{
  "num_hidden_layers": 17,
  "hidden_size": 192,
  "norm": "layernorm",
  "norm_place": "pre",
  "positions": "learned",
  "attn_scale": 0.177,
  "bias": "all",
  "parallel_block": false,
  "init_std_o": 0.00618,
  "init_std_up": 0.0361,
  "learning_rate": 0.00191,
  "lr_head": 0.00552,
  "batch_tokens": 16384
}
MLP neurons of a small language model. Each row is named by its layer, matrix (down: output weights) and neuron, and shows model dimensions 80-143. Each number is 200 + 20 x the weight over its row's rms, rounded and kept within 0 to 999.
A block is one neuron, or neurons of one layer that tend to fire together. After each block is what it responds to, as a language model described it from the Wikipedia text at the highest values.

L9.down298,202,176,207,210,210,203,171,179,192,199,205,199,203,183,193,219,156,219,204,212,181,214,182,206,192,182,216,187,206,210,191,197,196,207,223,184,234,205,225,215,211,204,190,235,202,201,194,211,188,179,202,214,208,168,197,209,205,211,221,208,150,216,179,230
L9.down320,228,210,201,196,205,201,198,173,178,190,213,196,222,223,198,211,222,198,202,174,164,198,209,179,224,155,216,195,217,216,196,246,186,186,201,192,211,197,224,182,173,194,194,198,201,173,211,226,231,219,222,160,215,222,194,191,168,219,206,185,212,212,201,202
L9.down403,146,210,193,231,176,165,214,240,189,173,188,197,184,193,150,196,214,206,211,205,210,199,231,167,189,181,219,194,238,198,180,193,224,191,218,196,204,201,201,197,188,200,224,244,193,189,176,194,230,183,196,217,185,211,188,189,193,199,233,193,204,244,191,189
L9.down498,151,216,219,193,219,193,194,202,199,208,190,190,183,187,216,218,193,238,205,185,193,211,203,245,188,212,160,226,215,196,222,188,202,191,222,207,244,189,200,202,211,239,185,215,215,174,189,193,178,199,170,227,167,207,191,192,193,181,215,189,184,221,168,177
Responds to: Header and field-label words in Wikipedia tables, infoboxes and section headings, often mid-word pieces, e.g. Location, Date, Record, App-ear-ances, Nationality.

L6.down54,190,208,233,188,206,173,178,200,199,192,251,187,198,177,215,182,197,214,185,202,202,177,189,185,206,222,206,192,204,195,231,190,178,206,238,208,204,183,184,162,218,247,210,205,207,170,232,193,203,232,202,211,193,167,181,195,189,157,228,226,206,187,170,202
L6.down302,165,209,177,192,212,181,180,195,184,135,200,195,198,185,205,191,198,207,219,197,229,228,197,161,193,202,215,197,201,199,177,168,188,212,198,187,192,208,234,210,208,200,210,183,185,226,161,199,204,228,230,187,216,205,194,175,208,206,218,232,202,239,201,205
L6.down318,215,248,191,190,216,226,199,201,180,196,172,183,209,197,202,215,208,200,237,210,190,181,201,213,214,191,190,174,191,210,237,197,175,216,190,224,220,190,223,260,210,190,172,191,206,210,220,174,181,193,217,221,207,162,199,157,175,169,241,237,253,196,189,229
L6.down334,200,186,195,188,212,215,207,198,183,203,209,191,190,190,209,218,213,241,205,197,212,184,176,195,216,211,227,234,205,191,186,215,171,208,234,175,212,203,150,223,193,209,252,188,215,187,221,214,200,206,215,191,169,161,190,203,222,179,178,216,201,172,241,224
L6.down366,194,168,220,201,202,170,229,203,201,186,199,195,179,203,188,177,184,179,214,178,196,224,191,174,173,195,220,181,206,188,222,175,203,184,225,214,208,225,200,204,190,179,184,203,189,182,180,206,199,216,188,215,213,199,193,228,229,222,163,177,219,179,208,179
L6.down499,169,185,195,178,231,197,148,179,233,217,214,218,227,172,174,162,191,180,173,197,209,179,172,184,144,223,218,223,169,219,231,167,180,190,184,200,195,203,215,213,196,216,199,207,193,178,190,184,182,219,205,193,187,222,217,226,207,238,193,197,162,211,215,167
L6.down502,205,178,203,191,212,198,226,213,180,188,209,213,181,195,195,162,185,214,213,178,184,208,177,199,176,180,191,175,208,189,195,195,177,208,230,206,188,208,189,165,191,186,196,200,199,161,200,192,209,195,192,192,190,214,189,234,241,226,148,191,218,182,191,199
L6.down602,201,171,231,173,214,209,203,239,211,206,201,193,214,170,190,157,193,211,201,201,222,202,217,224,183,243,201,182,207,215,194,225,206,177,183,206,197,194,206,219,229,247,192,216,199,215,232,167,208,173,217,200,170,195,169,189,173,178,178,179,206,193,212,201
Responds to: First token of a new block after a heading or line break, mostly the opening pipe of a Markdown table (e.g. | Pos, | Title), also newlines and first words of sections.

L6.down390,202,198,203,235,185,186,183,187,197,214,219,219,181,207,189,248,233,180,210,199,216,166,224,198,201,201,187,194,204,192,186,218,212,207,220,221,221,188,191,239,188,205,244,208,188,186,194,187,173,215,195,188,211,220,180,152,175,214,197,204,175,235,202,191
L6.down470,188,220,200,195,179,214,186,218,220,203,190,201,181,179,191,198,164,197,286,203,175,170,195,210,191,179,191,208,170,203,219,218,209,222,222,213,197,219,178,184,208,190,220,203,218,213,221,182,192,205,142,198,208,209,185,182,183,234,235,249,225,200,214,179
L6.down506,198,226,156,209,228,176,163,204,194,203,204,240,203,209,180,213,224,186,184,214,190,186,195,243,171,250,212,214,197,214,197,166,186,202,173,174,252,213,188,203,224,204,223,167,193,232,178,214,173,193,215,226,209,215,183,182,174,224,214,166,157,229,180,184
L6.down516,214,197,237,214,195,192,188,205,191,219,170,198,199,206,255,200,174,233,255,229,188,220,208,216,226,218,213,159,175,191,224,212,184,221,206,196,196,204,179,204,193,209,181,245,186,223,191,229,200,195,193,216,186,199,182,198,178,162,229,145,214,223,208,221
L6.down552,208,238,219,213,236,157,208,195,219,212,221,217,197,189,188,196,195,189,212,207,210,177,210,201,180,241,184,210,151,218,220,189,218,226,228,195,154,181,221,229,243,230,241,206,195,217,202,199,213,190,222,208,207,186,190,183,211,209,230,184,197,209,182,210
L6.down656,224,249,177,216,205,210,178,196,176,204,207,189,197,195,248,242,204,182,204,214,199,173,178,224,171,202,213,228,192,193,185,233,173,208,172,186,239,228,202,219,228,177,205,211,196,198,222,207,188,178,216,152,179,179,164,213,196,178,192,195,222,202,234,196
L6.down673,196,180,164,175,224,180,157,193,209,192,236,186,214,210,197,201,225,228,209,191,212,180,217,213,198,186,209,218,160,200,215,190,204,222,238,205,202,191,193,194,164,227,213,197,214,164,203,171,175,182,229,229,200,182,193,177,204,233,177,258,203,162,163,220
L6.down681,240,218,176,211,213,217,216,198,176,204,165,213,198,225,199,275,190,190,240,216,180,185,197,195,233,197,213,205,213,192,202,187,202,217,185,245,220,191,193,242,182,209,221,178,202,226,158,208,201,197,219,218,209,189,182,170,220,207,157,214,203,211,208,204
Responds to: Tokens right after an article's subject name in a Wikipedia lead that introduce a date or definition, such as (born, is a, was a; also date-leading words like from, until, on, –.

L9.down57,208,201,205,186,212,214,186,204,187,187,218,197,213,205,208,213,190,225,154,190,217,198,239,198,200,190,213,187,183,187,211,171,228,216,203,210,175,189,183,198,187,209,195,187,174,201,196,176,176,215,231,174,208,215,220,176,227,221,182,208,180,218,199,166
L9.down299,242,207,198,157,197,219,181,185,186,195,208,209,218,178,202,206,209,202,188,198,192,223,219,222,189,203,196,192,162,204,165,178,216,220,206,244,202,200,188,188,228,231,182,197,226,200,208,209,208,182,213,176,216,203,196,211,172,176,171,204,226,220,202,189
L9.down348,211,178,208,226,233,197,168,193,231,193,202,161,216,189,196,205,214,217,202,193,221,206,198,189,235,181,185,207,188,195,206,218,268,213,163,213,192,190,203,207,194,175,181,180,232,234,206,181,195,217,198,189,186,202,196,196,212,212,214,211,203,183,188,217
L9.down748,239,114,186,185,186,168,230,190,171,192,203,196,160,199,213,205,200,219,214,202,230,183,170,237,169,185,219,184,199,221,224,189,182,179,226,203,181,228,213,199,242,191,204,213,205,208,216,196,187,191,199,191,217,189,209,181,217,223,220,196,205,217,217,206
Responds to: Mostly the "=" opening a new article title right after an infobox list, e.g. "= Maurice Herzog"; also abbreviation periods like B., Mr., U.K.

L12.down73,195,229,198,166,193,199,240,200,179,209,184,242,198,186,171,220,204,222,212,192,206,230,194,176,200,186,184,205,205,184,199,201,177,179,195,220,229,172,204,194,201,224,207,192,213,199,191,188,180,181,184,177,208,192,183,218,208,206,231,225,194,189,180,203
L12.down313,192,200,220,250,200,196,195,223,200,214,183,201,194,220,178,186,212,224,220,212,188,220,204,187,183,201,181,208,216,185,192,203,179,205,188,194,212,205,222,186,193,203,188,189,192,205,213,206,226,202,185,184,186,204,203,201,207,192,221,193,187,193,215,203
Responds to: Line breaks and pipes that open the first content line after a section heading or table header divider, e.g. after ==Track listing==, |---|---|, or a heading's first letters.

L9.down114,204,204,208,187,176,212,177,203,214,203,195,219,216,212,192,170,219,234,174,209,158,171,210,194,194,207,216,194,193,229,209,212,191,193,207,205,160,227,248,182,251,245,210,176,207,154,228,209,211,193,195,187,200,170,205,204,241,240,225,185,187,160,204,207
L9.down208,182,176,180,190,198,170,212,203,223,215,195,209,189,211,196,208,210,234,178,172,190,213,207,199,215,207,181,203,201,234,202,227,217,220,169,162,210,191,201,170,177,177,236,193,192,233,224,180,182,206,230,190,173,192,185,197,206,186,200,175,157,192,222,195
L9.down339,191,196,224,200,181,215,221,213,228,199,177,183,217,193,193,198,192,178,135,179,217,204,180,186,206,193,217,202,227,210,204,159,210,189,191,213,206,187,241,237,193,226,210,199,176,206,201,173,172,188,194,223,199,187,198,171,231,199,188,230,221,223,194,197
L9.down683,203,205,197,223,193,232,199,172,197,156,226,190,176,204,189,181,178,177,194,224,232,226,190,221,193,223,230,168,183,210,194,133,225,211,194,186,186,210,212,208,162,220,189,194,186,180,195,206,185,206,191,207,190,204,208,190,230,240,204,158,208,221,213,206
Responds to: Closing parentheses, dashes and table cell separators right after a year, number or abbreviation, as in (born 1995), 1592–1593, 256-167, | |.

L6.down4,189,231,170,172,215,229,187,195,208,198,193,193,199,215,172,212,201,207,163,199,217,229,206,196,149,192,206,232,182,157,184,186,214,171,224,205,168,143,217,197,177,234,232,176,197,187,199,209,212,188,195,190,187,194,205,175,216,205,184,198,220,223,220,178
L6.down153,218,216,180,171,225,203,194,186,226,208,221,200,205,226,203,174,201,162,174,213,194,224,173,191,160,238,207,192,205,212,204,185,224,225,221,223,186,202,208,235,161,209,225,179,208,186,200,196,253,207,194,182,221,241,247,206,192,194,181,223,190,210,205,171
L6.down410,174,221,182,200,224,188,200,203,203,193,225,196,221,238,208,191,193,168,179,212,198,209,196,174,181,219,208,218,192,203,218,198,230,219,191,191,207,208,222,209,197,245,222,150,196,215,196,199,210,202,209,155,212,253,232,208,195,198,192,207,200,217,197,177
L6.down416,221,246,222,248,221,197,224,189,195,203,209,261,201,231,174,212,208,202,144,204,187,207,180,163,185,169,204,163,207,222,193,200,204,206,215,222,195,195,201,185,182,213,203,213,203,176,232,203,220,183,194,178,200,218,209,211,199,204,202,191,167,183,188,194
L6.down435,213,194,162,203,205,227,226,178,190,202,197,205,186,182,218,233,213,200,203,191,200,200,195,165,178,201,204,222,206,227,221,178,191,218,206,172,179,207,230,185,211,167,219,202,197,185,209,146,222,185,184,181,177,204,180,190,204,242,213,206,192,227,232,182
L6.down509,202,217,213,227,214,198,215,223,232,182,196,193,218,182,162,212,207,230,166,232,200,230,219,205,183,196,181,231,166,198,177,204,225,239,218,186,176,185,162,191,204,176,210,201,212,256,177,216,205,231,201,181,208,210,176,216,230,217,226,210,205,182,227,204
L6.down643,208,208,197,203,196,208,185,188,233,207,211,236,214,191,224,218,183,155,178,181,182,209,194,169,209,189,224,204,207,200,169,198,234,183,224,206,172,194,187,195,197,192,214,184,224,161,202,173,225,211,189,176,196,207,193,189,205,205,204,200,163,201,224,207
L6.down712,179,177,206,207,200,213,207,216,152,183,238,216,212,174,176,269,202,173,170,264,212,189,203,157,218,211,217,211,191,191,196,203,227,216,214,209,198,184,206,200,218,182,209,209,185,175,217,200,202,216,191,186,189,219,185,238,206,203,177,212,235,207,188,193
Responds to: Word-internal pieces of names and foreign words, often in table rows (Ding N-ing, Wyom-ing, Pik-ach-u); also "the" right after an opening quote.

L12.down156,164,204,202,186,195,184,194,204,182,206,159,215,226,200,214,232,209,212,197,196,174,171,179,200,162,213,199,217,229,206,193,172,193,203,212,194,212,220,203,219,217,150,204,179,210,216,185,215,191,221,215,181,201,200,222,159,214,195,169,160,216,237,205,186
L12.down545,212,187,199,199,169,195,202,208,197,203,170,212,227,189,191,197,225,219,237,219,209,204,190,179,179,220,173,210,207,184,180,207,204,203,195,204,183,230,201,209,204,174,211,181,215,200,220,160,185,208,231,182,216,225,154,193,212,173,189,219,204,225,174,209
Responds to: The second piece of a word split after one or two opening letters, especially after d, e.g. d-ates, D-espite, D-etroit, S-aturday.

L9.down229,180,239,189,232,221,199,197,207,243,181,207,180,205,204,210,209,205,209,206,211,198,165,215,208,203,228,234,180,228,177,167,130,224,186,202,176,210,212,196,216,210,181,212,210,196,212,196,151,201,224,239,208,185,186,195,212,182,185,202,167,258,219,223,199
L9.down599,204,202,220,209,216,199,203,205,207,197,178,181,221,195,193,198,194,181,188,180,197,213,179,192,232,206,231,207,232,185,199,192,188,196,207,202,207,195,200,225,212,207,193,195,213,189,210,202,217,193,204,213,215,183,199,204,211,209,194,206,218,197,175,198
L9.down610,201,201,207,187,208,180,194,198,205,168,218,176,208,191,180,230,183,187,225,195,211,207,182,208,199,218,219,239,190,200,204,212,212,215,165,186,205,202,204,225,190,234,204,213,203,188,139,179,183,176,222,203,208,190,187,197,206,197,205,207,239,190,226,175
L9.down622,211,222,185,217,192,187,204,214,212,213,188,196,226,195,174,235,177,227,193,231,177,170,213,189,186,232,196,190,239,179,208,203,208,181,171,196,196,194,193,194,258,185,226,214,211,194,222,183,202,198,211,195,183,203,192,226,197,202,225,206,209,213,213,204
Responds to: Tokens opening a new noun phrase: comma plus the after a fronted date or place (In 1977, the), sentence-initial The, possessive 's, and s-comma.

L9.down100,250,221,198,169,207,228,183,180,208,193,182,173,229,194,211,207,227,211,179,217,210,197,193,167,186,203,212,213,213,197,198,201,211,218,207,186,206,198,197,184,210,203,164,174,189,220,165,192,184,209,198,208,169,230,222,233,219,241,142,201,200,221,199,166
L9.down350,202,207,184,230,218,186,162,180,228,183,232,223,197,188,229,206,179,189,204,225,215,170,194,196,179,214,195,211,189,199,193,180,189,194,199,203,200,211,209,186,199,225,214,184,205,210,149,224,208,188,226,210,214,182,206,206,194,244,185,198,198,182,211,178
L9.down444,142,161,173,201,230,242,205,189,175,211,181,187,185,239,185,171,194,162,245,210,209,241,198,187,184,205,210,211,178,224,181,212,194,214,198,211,175,245,181,229,204,195,232,168,178,179,199,204,182,203,204,204,208,198,215,180,187,207,221,170,229,208,220,220
L9.down671,189,232,203,206,206,223,180,173,176,181,189,167,242,177,201,243,207,216,199,214,228,198,198,173,195,181,205,231,225,193,231,203,229,211,232,211,220,172,192,206,183,212,202,188,201,216,170,179,216,191,222,218,184,200,197,162,209,224,197,181,187,184,220,170
Responds to: Nationality adjectives and country names (Japanese, German, Mexico), plus inner word pieces of foreign personal and place names (Wenyuan, Știința, Oakland).

L12.down169,237,181,211,196,218,237,210,188,171,225,240,233,218,173,201,208,199,193,211,192,190,188,189,220,168,225,195,189,166,196,231,171,198,213,204,194,177,222,172,203,181,191,215,211,214,217,218,186,151,214,194,225,258,227,174,190,191,164,207,206,183,211,194,166
L12.down729,170,191,212,211,170,183,187,179,209,206,200,219,208,187,203,166,214,182,201,194,191,205,207,251,236,217,237,199,191,213,204,206,203,220,202,176,213,206,197,214,193,179,231,206,216,188,179,177,205,224,222,221,238,188,188,209,207,207,180,217,195,206,191,179
Responds to: Final digit pieces of years in birth/death dates and lifespans, such as "(born 1995)" or "1831–1910", plus nearby commas and place-name endings.

L12.down477,205,249,182,171,207,193,206,200,242,230,229,173,214,233,229,172,207,228,204,151,221,233,184,175,212,175,184,191,202,251,183,195,203,208,211,237,215,195,204,199,210,214,217,178,182,188,193,204,183,202,215,225,220,160,189,197,195,213,206,208,193,189,197,190
L12.down575,171,191,189,229,213,225,207,196,195,186,195,188,178,185,228,198,224,161,192,204,205,183,180,199,193,194,186,197,174,229,193,188,186,190,130,221,250,181,203,255,235,201,195,198,216,225,176,210,207,224,226,235,232,176,193,199,176,180,208,221,168,185,217,204
Responds to: Opening quotation marks (and some commas or "as") right after verbs like described as, calling it, or means, before a quoted characterization: as a "toothpick", means "generous", considered "moody".

L6.down20,162,247,214,209,220,213,210,204,196,200,176,199,183,216,224,216,208,227,240,247,215,197,187,196,197,210,226,211,192,208,190,169,181,205,186,179,207,221,211,233,187,214,218,205,203,197,176,152,173,249,249,200,212,196,198,168,188,216,212,185,237,212,238,183
L6.down203,177,204,212,217,238,213,194,191,219,205,200,223,210,178,229,189,189,215,231,260,172,192,185,190,214,218,228,197,241,184,191,185,221,172,182,202,204,189,186,224,160,241,254,205,197,180,181,196,238,206,257,216,208,188,194,186,176,185,193,181,183,197,200,196
L6.down332,176,225,200,196,222,175,194,205,209,214,166,173,207,213,218,195,181,195,258,259,194,176,198,212,193,217,245,177,207,179,194,155,215,204,203,201,198,206,208,243,201,234,202,198,208,207,179,168,224,211,244,217,187,212,198,204,193,183,206,187,214,222,212,199
L6.down489,188,233,163,212,193,208,205,233,232,200,186,175,202,212,205,242,173,202,219,230,192,180,213,188,186,194,210,236,158,222,147,205,172,223,168,179,198,215,203,204,227,199,192,218,208,200,180,202,165,195,206,173,206,216,191,192,205,164,205,208,220,250,227,203
L6.down523,214,216,223,157,223,186,208,224,215,186,213,196,185,218,211,201,175,188,262,233,220,197,183,215,160,194,237,246,169,186,206,217,199,198,190,181,170,210,213,219,196,215,182,151,199,188,187,196,193,186,209,191,197,225,177,179,214,186,225,203,219,215,215,185
L6.down618,161,229,233,229,219,190,187,171,190,174,203,207,213,178,208,199,182,196,211,247,175,194,225,191,192,215,177,156,231,196,208,182,250,189,164,199,241,197,182,228,212,201,217,195,186,202,199,187,227,236,255,215,205,193,193,209,193,204,187,199,197,211,188,234
L6.down648,172,192,238,234,232,202,199,198,225,208,148,173,181,199,181,198,191,214,203,237,189,200,175,196,195,222,198,183,173,228,190,161,217,218,189,216,193,232,232,233,215,195,218,188,209,183,198,194,217,211,204,235,183,188,226,204,204,232,198,215,225,195,213,196
L6.down659,221,223,209,197,185,189,189,197,166,191,201,192,217,219,204,205,228,183,180,206,228,208,178,197,203,192,205,247,206,221,186,232,207,179,208,200,216,197,211,228,191,265,170,157,195,226,199,159,200,211,206,161,203,209,172,217,200,199,222,198,195,211,191,215
Responds to: Determiners opening a new sentence or clause, mostly The and His after a period or paragraph break, e.g. The film, His successor; also mid-sentence the, his, their.

L9.down138,184,201,195,187,215,188,184,207,170,183,210,152,222,214,212,183,204,195,182,206,192,177,196,229,214,182,221,177,228,180,195,226,194,159,156,158,154,203,183,197,239,229,164,188,231,192,213,199,207,240,192,208,206,212,182,193,201,205,182,196,249,200,235,184
L9.down508,220,232,192,161,181,213,189,205,190,181,235,218,175,187,197,211,200,181,197,171,180,205,183,176,216,171,173,200,229,188,170,227,192,217,208,195,194,196,189,171,213,186,217,176,215,225,199,198,199,210,217,189,191,181,208,217,206,229,183,174,178,157,168,204
L9.down536,229,181,220,188,209,216,198,180,192,217,179,221,191,225,212,195,156,187,196,193,194,216,182,199,214,215,187,240,257,176,179,171,193,203,221,206,213,206,159,176,205,178,228,203,203,227,223,171,204,175,196,198,182,204,191,199,195,189,226,231,226,211,162,189
L9.down556,219,184,190,188,192,214,172,204,205,186,166,207,204,203,229,218,182,191,195,171,181,209,159,168,219,163,218,221,215,173,190,209,188,184,160,185,215,183,204,194,189,170,177,230,189,209,200,190,197,226,215,206,205,187,193,222,193,231,184,189,210,194,171,211
Responds to: Word-final pieces that complete Wikipedia section headings, such as Rec-eption, C-ast, B-iography, P-ersonnel. Also participles like "known", "used" or "available" that set up a description ("also known as").

L12.down458,244,236,193,158,224,195,165,193,215,217,186,223,200,188,203,184,209,219,140,220,207,204,215,248,168,211,210,223,233,181,199,209,211,210,189,250,210,210,197,203,210,215,170,213,215,206,201,169,216,201,237,200,169,202,216,208,212,169,223,194,190,183,240,195
L12.down696,245,165,180,194,185,168,195,214,217,203,206,193,216,186,173,207,202,189,198,222,197,193,190,245,234,224,176,188,207,197,193,236,195,212,200,195,203,184,204,209,226,221,170,225,230,198,195,243,227,179,193,212,229,193,193,182,202,209,177,193,189,188,231,187
Responds to: Short word piece right after an initial b or B token inside a split word, especially i in bio-words: biological, biopsy, bibliography.

L6.down55,187,233,259,172,188,219,188,213,206,192,187,232,202,199,193,209,183,215,185,212,196,196,227,215,150,203,197,229,194,168,143,177,212,191,239,159,189,168,226,194,215,201,198,239,188,200,186,192,199,172,227,212,188,223,171,215,219,218,199,245,168,193,199,190
L6.down221,190,210,199,204,151,250,179,188,194,192,180,193,209,192,208,200,204,183,232,209,199,223,193,188,213,240,198,200,209,242,228,209,208,245,203,172,186,210,167,189,206,174,220,203,193,196,177,198,181,220,199,219,212,235,166,214,208,231,197,159,214,160,195,210
L6.down245,167,214,183,200,193,139,188,196,202,176,176,204,176,195,204,249,190,198,169,184,184,203,196,201,235,182,180,217,223,186,192,192,206,231,215,213,218,167,203,187,178,166,219,182,197,219,215,212,217,193,184,224,173,216,179,201,208,202,187,224,195,208,224,204
L6.down315,184,194,165,197,183,181,193,204,179,207,174,183,189,211,200,177,204,211,180,194,229,216,203,194,223,202,179,195,194,173,194,169,182,189,158,194,219,183,187,196,216,184,206,197,201,169,170,180,247,193,180,227,204,205,209,215,203,218,223,222,173,197,208,218
L6.down422,177,224,167,228,206,190,194,202,201,191,199,204,210,226,212,210,176,216,227,171,191,184,198,189,187,201,249,215,205,179,226,181,185,190,189,189,212,172,213,188,156,183,225,188,194,167,189,178,216,202,157,159,198,203,205,189,167,235,164,228,211,229,211,230
L6.down491,190,222,185,180,169,203,165,208,188,194,193,191,185,206,214,192,196,227,211,208,189,190,209,200,175,192,181,190,185,183,171,166,162,223,249,157,191,160,168,208,208,195,199,235,209,215,195,180,204,209,238,200,185,203,201,205,223,217,230,209,156,177,181,208
L6.down583,196,183,207,217,203,172,219,186,176,219,160,211,180,205,218,234,179,236,215,179,166,184,177,249,165,173,180,151,212,207,179,199,189,195,215,187,198,209,215,201,199,181,177,191,194,197,222,214,221,187,184,215,191,213,184,242,213,186,205,228,196,184,224,200
L6.down642,161,237,217,212,199,203,173,199,191,206,210,244,203,221,177,215,175,219,201,208,190,217,207,202,152,199,172,199,197,203,179,194,209,208,244,188,229,173,183,211,176,217,222,224,183,201,148,208,190,168,178,176,205,234,179,197,212,194,215,200,189,180,222,186
Responds to: Field-name words in Wikipedia infoboxes, tracklists and tables, right before a colon or pipe, such as Total length, Place of birth, Source.

L6.down46,178,198,198,230,217,226,172,195,198,159,222,213,189,210,186,173,205,218,166,201,233,195,192,182,150,228,227,165,199,191,213,179,238,206,200,219,182,195,211,235,214,250,184,216,182,183,196,188,220,227,227,189,166,204,203,213,182,219,218,162,215,223,192,201
L6.down135,191,224,150,212,168,210,140,201,197,181,216,157,201,213,197,191,211,192,177,188,205,193,193,172,195,250,182,191,185,199,202,165,219,202,190,215,166,208,216,215,236,226,199,186,207,152,185,204,203,163,201,174,192,190,202,188,225,240,183,199,198,223,212,211
L6.down274,175,185,249,213,165,192,189,194,197,205,201,209,188,159,225,200,196,201,175,201,188,168,226,159,195,202,190,189,217,198,223,199,183,223,195,187,198,218,195,190,203,190,212,233,187,196,217,198,162,252,201,224,206,197,210,204,184,216,216,215,243,208,188,206
L6.down415,203,193,217,215,193,199,197,179,191,180,220,191,170,184,208,219,203,214,171,192,210,185,179,169,206,187,211,167,241,201,221,220,212,190,180,205,207,189,191,184,202,201,200,217,194,197,201,233,171,230,190,244,203,248,179,239,202,235,207,216,177,208,179,207
L6.down585,181,198,226,204,172,198,186,163,204,191,238,177,188,191,211,202,210,189,174,189,206,200,189,172,240,184,178,178,214,204,229,204,231,190,208,180,229,226,197,171,229,192,201,214,195,186,206,228,191,242,200,212,207,215,177,223,175,224,243,212,157,214,185,194
L6.down607,204,204,211,212,215,204,210,224,212,178,174,197,204,212,211,210,203,209,204,187,196,204,205,235,241,178,174,244,176,180,172,216,189,201,188,226,202,210,176,239,193,200,180,185,205,213,193,204,230,183,225,204,212,177,201,190,204,188,167,213,174,187,183,182
L6.down672,210,159,194,215,164,211,190,190,221,193,233,200,207,231,205,210,209,168,174,186,220,179,198,200,243,206,203,195,192,213,211,198,203,202,191,189,187,230,229,212,223,250,197,168,201,178,170,206,176,172,202,215,201,198,206,195,242,239,150,181,198,195,152,197
L6.down679,229,151,164,210,177,209,233,191,219,169,188,194,184,182,186,173,173,211,205,208,194,234,165,197,188,208,210,193,160,196,190,200,190,234,199,218,228,202,228,204,219,182,197,184,200,192,156,189,209,182,209,182,211,220,217,206,198,235,121,195,196,212,199,203
Responds to: Closing punctuation that ends a quoted or parenthetical span, such as a closing quote mark after a quotation or nickname, or a closing parenthesis after an aside.

L6.down64,172,222,193,226,195,188,206,193,179,172,205,191,199,180,177,188,195,211,206,201,195,165,214,126,181,213,162,183,199,227,207,190,176,237,206,204,228,180,228,209,200,181,184,258,200,183,217,184,157,193,197,199,205,228,181,199,218,209,199,200,223,223,178,187
L6.down210,179,215,203,185,202,207,188,180,196,194,206,211,165,194,193,159,169,210,203,192,188,203,200,196,173,237,246,191,216,207,210,178,211,195,204,191,210,201,179,181,186,171,191,206,201,224,179,187,166,194,205,236,200,181,139,213,195,227,230,220,199,157,203,193
L6.down235,222,210,173,196,213,215,196,201,196,190,174,181,182,194,218,219,207,239,165,223,181,208,186,210,171,190,172,204,216,190,178,229,198,193,182,204,213,200,188,185,229,174,171,197,209,158,207,205,182,215,222,248,197,213,191,220,193,193,202,228,188,170,186,192
L6.down283,164,215,174,221,205,191,189,199,194,205,172,207,185,214,233,248,204,200,172,182,174,194,213,238,183,196,219,199,232,141,188,207,176,206,204,218,241,187,201,199,203,182,197,229,206,207,193,206,197,201,208,245,177,192,207,232,198,202,235,170,173,178,209,221
L6.down296,207,204,206,206,202,200,176,227,218,152,236,204,198,203,132,245,203,214,207,182,201,210,160,200,205,195,202,216,249,178,196,180,201,226,214,225,189,194,187,194,235,207,196,226,188,167,155,185,190,216,197,228,205,207,169,182,248,208,243,210,233,190,182,207
L6.down451,194,171,164,200,208,203,226,192,191,185,180,208,176,200,194,203,194,216,214,219,181,185,202,192,198,197,239,177,226,210,203,176,235,218,173,184,213,226,188,185,205,219,240,181,182,263,197,192,178,189,198,228,217,203,159,187,157,231,230,180,167,213,211,174
L6.down487,251,182,176,159,184,183,195,203,215,170,197,185,179,208,166,224,190,189,178,188,172,170,191,213,216,199,192,193,204,206,237,193,202,210,219,224,202,233,195,197,229,236,216,208,198,217,214,199,204,215,182,214,219,170,210,152,218,220,236,215,269,159,196,221
L6.down503,201,187,191,195,190,200,207,203,172,177,223,228,191,201,182,191,182,188,178,188,201,183,201,204,181,176,193,213,200,208,224,214,211,239,194,243,210,164,179,192,230,207,229,211,202,167,207,188,249,204,206,223,185,217,211,185,217,211,201,211,216,205,200,187
Responds to: Field labels and key nouns in sports and election statistics, e.g. Record, Total rows, Position, Republican hold; also scattered verb endings (-ed, -ated) and population.